config.toml
d_model = 768
norm = "layernorm"
attn_scale = 0.125
parallel_block = false
init_std_o = 0.023
lr_head = 0.00411
decay_fraction = 1.0
seq_len = 512
z_loss = 0.0001
train_tokens = 769100000
steps = 5868
MLP neurons of a small language model. Each row is named by its layer, matrix (down: output weights) and neuron, and shows model dimensions 640-735. Each number is 200 + 20 x the weight over its row's rms, rounded and kept within 0 to 999.
A block is one neuron, or neurons of one layer that tend to fire together. After each block is what it responds to, as a language model described it from the Wikipedia text at the highest values.

L3.down1056,197,216,213,224,203,225,222,216,192,183,206,218,198,190,186,187,190,223,193,193,183,210,235,201,216,176,213,191,172,234,240,221,183,184,223,215,206,227,178,228,195,208,198,202,211,205,206,188,214,215,183,193,229,183,189,207,217,223,216,182,204,200,215,208,188,221,187,210,223,225,214,191,220,195,194,205,185,175,163,188,194,211,204,176,192,170,234,211,215,223,173,155,177,196,178,195
L3.down1272,192,226,217,197,211,179,229,223,209,213,211,209,186,211,213,186,190,234,199,197,180,186,218,177,202,211,177,223,219,194,248,195,203,211,198,214,204,169,200,214,205,216,172,198,205,198,195,191,201,177,197,231,178,217,167,194,231,176,205,220,210,197,210,192,212,227,179,174,188,186,225,245,226,221,158,204,227,169,205,201,189,232,173,193,215,204,185,176,207,186,224,200,207,229,154,196
L3.down2042,233,215,192,190,196,194,173,206,226,183,177,218,225,219,217,202,212,176,172,214,189,188,210,200,189,168,162,186,185,216,219,193,199,219,205,209,183,201,192,223,211,221,180,226,183,202,199,183,210,217,168,224,193,177,211,188,190,196,207,205,212,201,200,193,218,225,178,222,218,186,206,174,191,218,182,200,190,197,191,183,213,197,209,198,196,215,218,204,200,209,219,189,182,173,201,200
L3.down2707,229,175,154,173,195,198,200,208,172,180,204,195,186,185,178,179,230,225,218,183,180,192,202,189,190,205,204,187,237,206,195,199,169,198,202,215,224,201,188,211,236,235,205,207,235,192,218,165,175,195,214,197,168,218,208,240,197,182,225,196,203,228,211,235,204,208,213,247,192,210,219,212,183,185,150,209,171,190,186,186,206,172,211,215,185,216,224,192,218,233,189,213,197,208,200,190
Responds to: Fires on the word right after a subject or auxiliary that opens the verb phrase: auxiliaries, negators, adverbs, verb-initial pieces, as in has|n't, have never, has not.

L6.down104,191,199,165,194,201,206,215,189,215,235,185,200,153,192,222,227,293,189,194,194,188,211,192,190,189,242,217,202,214,178,172,209,200,208,181,181,215,215,189,196,192,220,207,206,214,220,192,202,204,211,175,179,181,196,183,208,170,211,164,219,191,197,197,192,187,213,162,208,203,187,182,191,209,225,213,229,206,191,202,185,210,218,194,210,229,212,232,241,169,210,194,208,199,223,214,226
L6.down198,192,190,177,177,227,218,205,239,225,199,209,183,168,198,200,177,208,195,178,191,205,211,211,209,205,215,206,184,181,154,210,178,191,235,184,223,180,207,206,229,190,166,209,257,174,181,193,213,199,209,206,198,179,229,209,175,199,214,201,227,211,216,184,181,184,225,212,208,210,162,192,208,189,192,205,227,171,184,192,208,173,182,218,227,223,224,202,202,208,182,184,214,216,231,196,190
L6.down398,201,216,179,196,188,208,241,180,215,229,221,188,231,224,192,214,205,173,159,199,185,196,227,175,187,231,222,191,189,218,187,205,201,183,175,208,222,192,192,183,193,210,219,199,212,205,195,236,220,194,195,195,195,176,253,218,190,188,177,206,210,198,230,194,199,211,198,216,177,184,181,181,177,206,196,225,227,203,189,220,232,187,205,201,245,218,215,216,233,194,204,177,189,217,231,209
L6.down1552,182,196,216,203,246,203,207,215,189,218,184,206,240,205,222,221,190,212,183,182,184,192,214,177,211,214,204,198,222,204,161,180,208,224,220,223,216,184,180,208,204,187,207,232,210,207,159,181,215,211,131,215,200,228,203,228,189,220,208,193,223,202,226,191,178,193,188,216,212,189,206,224,218,160,204,161,166,198,187,196,231,203,169,191,233,212,179,187,213,217,182,174,201,205,218,240
L6.down1597,156,208,218,186,217,157,160,192,220,192,191,164,187,169,192,186,202,233,165,200,216,185,174,226,191,189,257,213,206,187,225,186,182,209,197,205,183,196,191,203,177,192,216,200,197,188,177,192,205,200,205,180,187,209,223,160,208,175,203,156,210,210,194,211,182,216,169,237,199,189,173,215,210,202,206,189,205,172,238,203,207,216,210,194,209,190,245,178,200,179,179,196,170,192,204,206
L6.down1811,188,224,186,211,245,216,199,215,195,215,233,222,206,158,181,195,188,227,189,221,225,232,200,219,187,195,192,205,175,182,225,201,206,187,183,203,214,198,203,204,185,217,192,242,234,194,198,194,233,196,221,159,209,199,223,186,216,215,211,180,225,205,228,222,174,227,148,174,203,185,223,191,177,205,181,188,201,228,224,205,226,209,190,191,198,239,235,230,223,223,190,187,241,196,145,184
L6.down2218,212,212,189,157,184,207,184,194,202,235,189,186,212,223,188,186,197,199,201,189,198,186,171,213,163,201,200,206,219,179,207,221,219,223,174,190,186,198,176,182,171,209,189,213,202,195,217,192,179,218,185,186,190,218,217,201,210,205,211,183,236,195,208,196,179,195,221,193,219,218,202,212,197,186,216,183,223,237,198,227,224,153,193,208,231,227,214,216,178,177,222,207,239,168,182,222
L6.down2829,215,189,208,213,168,160,209,219,187,216,226,238,219,222,201,224,238,230,196,201,219,163,199,201,182,195,219,201,211,151,188,250,201,189,191,214,209,187,213,182,210,235,216,170,180,190,201,183,194,194,176,199,179,169,200,194,174,164,214,232,225,199,190,233,256,230,219,188,185,243,215,214,232,147,182,225,190,212,177,226,190,196,158,217,192,214,201,186,203,206,155,203,193,204,214,186
Responds to: Forms of have (has, had, have, having) and possessive 's/its after a subject, usually before been, not, already or to.

L3.down686,196,189,174,209,156,228,189,154,160,238,214,199,183,193,190,185,198,221,199,209,195,191,198,200,210,168,193,226,190,211,210,179,200,218,185,194,231,169,209,191,236,191,209,193,207,188,180,212,229,215,203,215,191,166,199,179,189,211,208,211,213,203,181,177,180,210,191,196,190,199,187,199,175,191,160,203,204,170,196,210,165,192,210,218,170,224,215,222,169,259,215,209,204,220,164,170
L3.down2441,209,187,171,197,202,236,213,199,213,212,251,219,180,183,210,195,204,208,188,183,183,169,239,235,217,205,239,226,207,204,195,199,205,227,201,202,204,219,191,190,227,198,177,185,210,204,164,191,244,233,227,184,190,204,204,212,201,176,232,199,229,203,189,224,231,213,151,217,177,253,184,214,207,245,186,144,215,185,193,199,157,181,201,207,176,187,178,169,165,233,222,209,194,188,180,196
L3.down2774,197,189,173,182,210,175,210,209,200,239,233,205,191,229,184,182,207,226,235,238,211,207,209,199,180,156,221,230,192,197,199,213,215,228,217,191,206,197,171,199,217,193,210,235,199,196,195,189,245,197,245,215,204,168,216,177,162,218,189,197,200,216,188,225,210,208,191,234,184,230,221,202,177,202,180,157,201,193,196,204,192,156,196,208,213,251,198,168,188,178,199,195,206,209,181,218
L3.down3052,247,180,158,210,192,242,221,200,182,226,222,211,222,202,198,201,174,191,192,236,226,183,189,228,214,180,172,225,205,220,212,220,192,223,199,213,207,207,204,194,239,179,216,180,208,185,159,245,208,209,214,178,178,177,183,187,208,222,217,255,217,190,240,241,204,218,184,208,173,188,202,182,154,192,180,186,221,197,210,226,169,186,226,186,183,236,185,179,174,181,216,199,196,210,163,212
Responds to: The closing pipe at the end of a wiki table row, right before the line break, in stats, filmography, election and career tables, e.g. after "| 0 |" or "| 100.00% |".

L8.down2268,209,207,232,201,164,194,205,205,176,187,225,231,187,179,187,200,192,188,224,191,245,178,215,165,214,238,244,240,204,173,168,189,201,186,198,204,204,162,207,192,195,153,204,188,213,215,202,206,232,231,217,174,223,160,217,243,207,194,209,191,179,205,199,199,200,197,165,201,190,240,172,186,200,213,183,200,207,230,218,206,214,197,197,248,185,196,207,183,169,187,224,226,172,182,149,196
L8.down2499,199,184,167,226,171,184,194,201,208,180,203,216,184,202,189,182,181,202,198,201,174,217,224,211,225,204,206,168,208,216,223,186,179,203,198,207,189,171,186,227,212,230,183,185,195,171,198,185,174,180,206,212,179,202,207,151,200,212,186,208,217,210,210,215,215,183,198,176,197,214,194,175,228,206,193,208,172,203,203,224,202,220,192,191,204,209,222,237,222,197,215,185,179,219,183,215
Responds to: Auxiliary has/had/have, or an adverb like also/only, right after a subject and before the main verb, e.g. "France Télévisions… have participated", "It has been".

L6.down182,214,174,188,204,175,211,193,171,190,197,175,217,207,213,211,202,217,226,210,200,191,180,196,197,197,190,216,200,205,214,198,222,201,219,158,215,221,191,149,210,206,212,191,176,204,254,190,189,197,229,187,201,198,184,180,194,181,195,202,163,245,207,235,202,210,214,224,185,196,201,190,167,202,228,190,195,213,191,223,188,157,193,185,192,191,215,206,223,190,260,205,196,193,172,175,192
L6.down535,211,215,201,186,214,204,190,184,189,233,241,202,185,188,169,196,245,204,191,193,201,195,197,191,238,207,206,194,193,205,162,207,218,192,165,189,218,212,189,221,178,197,157,186,182,225,228,192,229,180,228,210,209,142,229,157,203,185,213,188,218,201,186,219,185,214,182,202,198,176,168,206,204,219,210,176,197,203,206,183,225,175,192,209,180,190,233,201,204,163,211,194,177,178,195,225
L6.down1387,183,197,208,194,199,193,201,188,219,186,211,173,206,200,204,192,225,197,166,177,191,174,195,228,208,231,212,181,215,188,194,173,218,210,154,209,192,187,193,198,251,189,232,195,194,224,201,201,198,209,213,228,207,193,193,246,217,224,196,195,188,221,209,208,218,192,216,174,201,232,211,198,207,216,206,216,178,196,214,170,181,194,199,190,249,149,174,213,182,222,192,210,174,212,156,169
L6.down1584,195,201,196,172,202,269,197,206,189,213,191,227,231,146,196,190,201,216,214,197,210,222,191,229,203,180,211,157,224,184,195,205,223,194,211,216,191,205,186,203,188,182,200,191,193,173,209,195,194,213,225,200,196,216,167,161,198,203,201,175,184,224,204,222,186,220,227,223,246,218,176,220,206,224,196,197,187,203,182,182,188,217,186,190,214,198,209,182,182,222,135,162,178,194,213,228
L6.down1621,196,197,226,228,206,180,220,219,161,186,169,187,200,186,210,203,225,197,181,161,193,227,217,199,219,184,215,203,174,205,190,190,210,155,185,229,222,186,160,192,142,207,197,179,223,203,187,163,179,217,201,176,222,175,224,187,230,201,193,190,194,195,190,203,230,215,225,149,168,196,188,201,211,203,199,201,198,195,194,212,221,209,212,197,213,212,211,205,244,177,248,201,212,167,213,191
L6.down1796,186,185,188,203,163,188,216,192,200,209,199,197,197,218,186,211,227,186,194,213,205,213,219,217,209,211,189,198,203,197,190,222,192,201,195,193,156,213,210,187,201,202,197,171,203,227,262,220,198,200,191,235,204,204,211,211,190,226,199,167,194,222,211,211,197,196,217,150,232,195,177,195,204,192,156,196,195,195,205,204,192,214,179,201,187,204,208,222,204,186,188,197,201,173,162,180
L6.down1913,173,192,169,203,189,203,170,222,196,201,196,167,225,210,194,199,203,203,195,195,216,214,212,190,174,204,186,192,195,189,189,188,204,201,214,198,229,192,176,240,213,190,212,217,192,230,205,229,207,190,193,219,222,203,193,209,236,188,168,210,218,207,202,205,217,221,210,204,178,188,184,182,198,171,173,198,172,218,184,248,198,199,213,226,156,225,202,187,235,200,202,206,207,209,218,198
L6.down2288,188,207,190,187,205,191,233,211,170,174,194,209,204,171,201,225,207,210,175,176,202,191,215,192,202,202,189,175,190,230,186,207,175,211,223,208,151,200,211,224,224,221,190,197,191,193,173,183,188,202,194,174,179,165,191,206,195,185,182,200,207,166,210,162,168,203,235,193,217,187,161,200,198,225,164,225,170,160,205,227,236,205,191,200,218,199,228,193,222,248,203,206,190,184,180,185
Responds to: Short middle pieces of words split into several tokens, like ag in Propaganda, os in repository, ar in infarction; also table-cell pipes.

L3.down458,226,210,204,219,182,210,228,255,187,204,219,201,200,195,220,217,196,239,203,206,223,229,199,187,175,235,202,211,195,169,243,192,208,206,212,195,231,194,189,167,194,206,200,189,186,189,211,198,183,143,227,221,163,201,188,177,187,212,170,188,192,203,197,192,187,203,204,179,190,213,163,187,194,235,208,222,198,188,235,221,196,184,181,159,212,197,214,211,203,193,186,162,213,211,197,228
L3.down1802,235,246,209,206,193,180,208,168,191,192,179,171,224,186,173,210,198,201,162,189,178,181,183,209,166,247,194,185,185,240,195,173,250,176,197,240,206,230,203,194,213,186,189,184,182,195,205,191,199,207,197,193,181,199,198,183,193,212,194,183,210,198,186,179,178,216,228,211,211,199,195,182,233,181,217,172,225,207,200,192,215,203,220,219,238,183,187,228,198,201,183,197,196,214,196,197
L3.down2282,205,180,184,181,162,224,235,209,192,216,202,187,211,159,195,206,195,210,183,201,222,210,217,175,174,231,213,207,223,199,244,182,203,203,200,206,216,213,183,214,190,229,209,166,220,207,216,193,185,179,206,209,209,168,163,235,168,161,164,213,200,184,195,179,220,214,185,181,167,213,216,217,215,207,206,201,193,220,208,214,183,212,224,180,231,180,231,184,213,172,220,184,218,180,180,206
L3.down2876,221,181,191,178,185,217,196,185,187,203,206,205,232,241,215,180,192,255,177,165,220,224,233,179,176,207,188,204,212,200,223,196,238,229,227,173,171,193,217,161,173,236,207,205,185,249,178,200,224,191,246,191,224,219,224,192,195,203,222,180,185,197,216,225,205,182,229,219,254,212,193,187,200,196,230,217,215,216,212,244,200,188,188,201,174,164,199,163,208,165,245,186,214,212,176,197
Responds to: Word-internal subword fragments right after a prefix piece such as re-, dis-, un-, sub-, under- (re|aff|irmation, dis|est|ablished, re|ent|ered), plus table pipes.

L6.down350,196,180,193,183,180,211,223,190,179,184,190,201,156,173,178,168,212,188,205,211,196,217,177,215,199,199,216,201,185,203,228,230,188,184,198,249,194,193,202,235,221,202,165,208,238,212,212,216,214,195,207,173,210,202,204,209,213,162,199,194,228,204,182,196,204,178,171,207,194,229,237,166,194,244,211,195,175,234,224,216,207,177,237,216,197,173,219,196,171,203,214,198,215,182,182,197
L6.down796,185,186,194,201,163,213,204,184,234,200,200,174,212,208,197,214,238,232,193,190,168,226,224,207,180,215,191,237,206,212,201,190,208,197,178,193,219,211,187,175,190,170,184,182,219,177,190,203,226,219,195,190,219,194,234,191,196,179,211,200,205,179,206,204,212,193,221,210,174,189,174,198,228,191,195,206,224,123,195,206,185,184,171,209,206,201,187,173,207,182,201,199,207,222,209,157
L6.down1036,181,179,253,172,217,181,227,194,231,187,203,186,172,184,167,192,184,222,184,175,258,191,226,224,188,173,170,206,150,205,216,208,197,196,210,193,201,193,209,209,200,217,228,226,213,203,215,178,185,212,201,194,210,206,195,193,206,190,219,198,183,167,214,188,180,168,199,218,211,213,222,188,161,186,168,176,201,186,189,201,196,185,172,205,161,177,195,210,200,227,189,170,172,216,179,206
L6.down1155,170,206,223,190,229,187,208,143,227,196,208,188,202,195,209,223,231,172,195,176,198,188,216,185,165,181,183,208,153,205,183,214,211,203,235,208,189,183,195,153,221,199,203,210,189,200,205,209,171,208,173,191,189,178,196,202,224,238,193,181,203,216,209,207,210,205,202,186,175,211,196,186,225,193,236,181,205,204,170,215,194,164,192,210,185,214,195,205,210,178,178,192,207,215,237,227
L6.down1280,170,180,232,200,208,183,234,245,203,199,232,211,212,180,209,215,198,193,205,210,195,227,230,214,180,187,199,234,184,205,210,219,173,182,227,206,190,190,187,256,182,232,229,214,223,209,210,188,217,183,209,191,204,236,231,211,197,200,238,189,186,218,220,236,229,207,194,205,190,214,188,170,238,177,205,187,218,188,230,210,205,212,180,214,195,156,247,183,174,227,209,217,206,193,247,202
L6.down1446,212,214,173,181,211,211,201,213,192,209,186,212,251,197,187,183,181,186,181,198,217,180,174,208,175,218,209,197,172,198,198,184,182,203,201,199,209,229,205,193,196,213,159,185,226,228,173,211,195,201,168,245,182,181,193,225,211,172,223,199,216,220,261,162,216,213,175,183,171,208,197,236,175,194,233,215,205,211,203,190,194,199,192,180,220,219,215,186,184,212,217,168,217,228,218,193
L6.down2936,190,190,218,225,235,207,217,175,190,177,241,215,185,192,197,171,209,193,178,190,209,204,175,193,174,214,199,225,182,182,202,158,211,191,190,216,168,208,167,156,179,198,193,180,170,194,162,239,192,189,189,175,228,204,221,170,188,219,235,235,220,232,197,217,206,213,225,208,191,201,224,196,192,236,224,214,188,178,168,165,209,205,195,211,184,188,233,235,201,168,184,212,194,208,205,236
L6.down3030,221,198,224,187,200,232,226,193,186,182,182,218,226,215,213,181,198,194,210,221,211,223,211,230,163,203,181,177,208,166,216,213,200,200,200,193,181,207,212,201,176,203,171,205,200,198,201,165,238,191,161,181,210,217,157,200,238,210,199,196,208,172,199,240,197,207,224,203,209,203,229,240,194,175,217,184,228,208,192,233,195,209,194,163,192,203,225,206,198,205,196,210,241,205,204,232
Responds to: Tokens that end a markup line just before a newline: heading closers like == or ===, table-row final pipes or separator rows, and short-description lines under article titles.

L8.down1350,170,201,230,220,181,221,190,214,216,216,182,233,214,193,215,197,213,189,191,191,175,173,170,204,180,207,222,196,154,198,221,212,237,180,202,211,203,202,208,200,220,196,184,233,189,195,219,194,170,210,215,203,169,224,202,208,198,179,174,192,203,205,223,196,177,194,178,233,213,174,236,209,216,209,201,190,205,218,211,219,176,190,216,155,169,246,203,192,215,218,205,205,226,198,185,213
L8.down2133,181,205,203,194,193,212,174,166,183,209,209,211,226,193,176,220,163,194,260,194,140,199,200,198,214,190,205,184,216,213,187,216,230,186,171,228,196,206,229,197,143,206,194,205,182,206,208,233,170,227,189,186,200,184,214,188,165,212,240,181,217,152,192,195,207,208,172,200,188,192,223,220,199,174,189,204,178,162,244,192,194,215,162,212,184,194,193,197,204,181,225,196,197,189,168,207
Responds to: Final tokens of table header cells in sports and election stats tables (RBI, rebounds, Votes, GA), plus closing == of section headings and trailing digits of times.

L8.down1221,206,161,196,219,206,229,177,182,208,230,164,219,197,202,192,201,213,216,208,202,189,231,186,184,163,214,205,201,231,204,193,200,199,212,212,191,208,182,166,184,214,196,208,209,185,212,155,181,239,212,199,204,203,220,174,202,245,219,211,190,192,191,192,238,178,201,177,161,220,231,217,209,197,187,229,194,201,202,205,237,204,200,234,185,223,228,186,197,207,202,200,173,227,186,220,215
L8.down1691,204,199,174,186,182,191,219,228,219,254,218,189,201,214,173,226,216,205,202,213,197,211,208,215,186,215,207,198,207,182,182,187,233,215,189,157,184,184,233,158,229,186,201,207,219,229,181,190,219,186,180,216,154,207,201,193,208,226,189,184,195,219,222,218,193,189,202,207,195,184,218,195,180,178,224,209,205,195,197,234,201,160,249,178,215,209,175,191,183,208,167,224,152,181,167,197
Responds to: Closing markup at the end of a wiki-style line just before the newline: heading closers like ==, ===, table pipes |, and lead-line ends.

L3.down126,165,191,167,168,191,146,210,228,216,209,206,187,217,197,185,210,181,217,179,207,184,202,197,184,167,216,187,206,196,177,187,225,201,208,240,208,224,176,178,212,173,194,227,202,196,201,237,196,212,164,192,141,214,205,213,195,219,180,202,172,205,242,207,179,206,164,222,231,205,185,205,154,196,181,195,215,200,228,198,164,197,193,207,209,207,228,218,192,185,204,221,193,198,161,195,190
L3.down1034,190,210,213,235,226,147,239,236,184,216,203,199,190,189,225,220,214,209,224,222,186,201,195,190,223,227,217,193,197,190,170,169,188,213,223,185,193,166,205,205,160,224,153,187,214,217,194,188,198,239,235,205,211,242,242,195,225,213,208,194,169,179,213,184,175,188,216,189,232,211,207,220,176,206,198,203,212,224,204,199,228,168,198,211,190,185,194,180,172,237,216,221,225,189,205,165
L3.down1049,184,216,210,236,206,203,232,200,171,187,182,206,201,210,172,192,208,229,198,179,200,205,203,220,186,206,211,163,175,195,191,196,182,184,218,195,220,198,194,221,234,171,195,198,179,226,223,166,193,189,186,226,192,219,216,173,221,240,223,200,188,207,183,237,181,202,236,224,167,179,217,200,215,210,209,178,229,195,197,213,210,203,219,200,222,205,182,179,206,228,188,209,210,169,204,202
L3.down1407,211,220,201,229,210,193,229,195,229,240,192,192,175,201,210,217,208,184,219,228,195,154,215,215,219,190,201,262,202,203,170,206,184,189,192,209,192,185,188,185,179,166,211,182,192,185,247,194,174,203,220,150,233,251,184,187,195,217,218,204,185,234,205,195,184,170,216,209,238,200,207,211,188,173,180,209,209,191,204,200,217,214,227,190,193,195,211,186,211,204,193,188,237,210,200,179
Responds to: Column separators (pipes or semicolons) after column names in Wikipedia table header rows, e.g. after GF, Pts, Length, before the dash row.

L6.down346,180,195,194,217,195,216,207,172,211,208,218,195,176,248,203,208,212,185,226,195,217,186,167,209,196,170,198,209,181,181,220,198,163,239,198,212,231,219,208,194,221,201,196,210,225,204,170,185,218,175,196,199,176,196,204,205,186,223,196,187,211,185,195,212,183,159,207,233,224,222,193,184,211,201,186,200,179,194,204,201,218,200,186,207,214,192,224,193,174,193,191,183,220,206,194,163
L6.down1129,194,191,205,204,216,208,234,206,195,173,180,195,157,177,212,209,149,215,181,212,169,240,219,196,194,185,205,213,194,223,210,208,212,231,219,237,176,177,203,226,183,205,199,217,173,187,231,189,230,158,195,210,174,203,202,156,175,199,213,191,184,175,214,177,203,217,204,233,187,171,223,211,199,197,181,240,213,221,190,207,221,188,209,207,217,189,214,160,225,198,230,171,191,205,213,196
L6.down1194,174,198,171,205,215,150,207,201,198,194,207,215,182,198,197,159,196,186,190,215,147,230,153,187,198,192,205,219,225,186,195,193,183,200,189,156,198,242,225,189,203,215,229,183,199,209,225,232,197,203,257,180,206,172,177,188,192,172,178,187,195,204,238,234,197,183,232,170,189,202,186,219,227,180,179,202,178,232,197,209,206,239,220,202,199,180,198,206,237,176,189,196,165,200,205,214
L6.down1197,213,206,229,216,230,191,205,185,197,178,212,213,162,205,189,219,234,194,192,191,247,200,182,190,197,197,217,204,185,210,242,209,207,204,214,228,197,202,195,193,175,201,197,161,196,228,189,226,208,224,179,220,195,198,185,195,209,203,196,234,204,230,213,223,220,219,211,184,191,218,221,226,203,186,181,232,200,216,200,199,197,201,192,204,180,166,207,214,217,238,173,240,198,215,136,210
L6.down1381,249,213,167,177,218,186,194,227,242,210,197,189,210,167,181,177,190,204,206,185,212,193,236,202,189,174,238,209,202,202,188,184,193,189,187,191,192,223,184,178,166,177,196,201,195,192,197,216,199,187,214,210,200,161,216,209,187,151,201,174,184,198,195,213,154,181,155,196,173,231,190,229,214,204,257,221,195,240,249,170,197,205,180,182,207,183,198,201,249,213,220,206,227,218,201,240
L6.down1759,199,201,223,156,207,187,161,213,172,228,218,178,196,223,211,186,229,206,186,212,209,207,230,214,208,173,187,200,197,167,220,206,196,215,193,242,233,177,201,201,219,210,234,209,186,187,217,208,182,200,153,223,202,176,179,245,203,198,192,191,168,205,173,201,187,183,184,188,187,220,172,193,145,236,195,226,177,189,191,202,218,231,207,216,179,191,194,202,212,211,191,176,216,198,189,208
L6.down2157,199,183,227,206,199,214,201,250,221,170,199,187,242,156,197,211,221,200,222,204,188,205,217,195,195,256,220,221,171,200,225,195,173,216,253,197,237,181,192,159,198,211,175,194,195,215,223,222,192,201,222,152,190,209,168,204,202,194,200,244,186,170,212,203,212,227,198,234,227,197,191,202,208,194,175,227,246,184,207,200,226,184,186,201,207,189,267,219,185,213,193,220,194,195,192,161
L6.down2712,210,218,188,185,197,189,226,212,139,184,236,201,195,276,194,189,230,175,248,195,209,180,202,215,191,210,190,191,207,194,187,190,197,200,197,216,185,196,191,199,211,217,182,172,169,246,199,157,170,173,219,176,199,191,226,178,191,194,209,216,213,244,196,186,196,202,226,179,190,170,228,196,204,193,212,215,214,247,192,251,212,195,211,193,175,185,222,226,178,235,217,195,220,221,221,189
Responds to: Column separators and line breaks inside header rows of Wikipedia tables and infobox-style stat lists, such as GA | GD, Votes | %, Apps; Goals.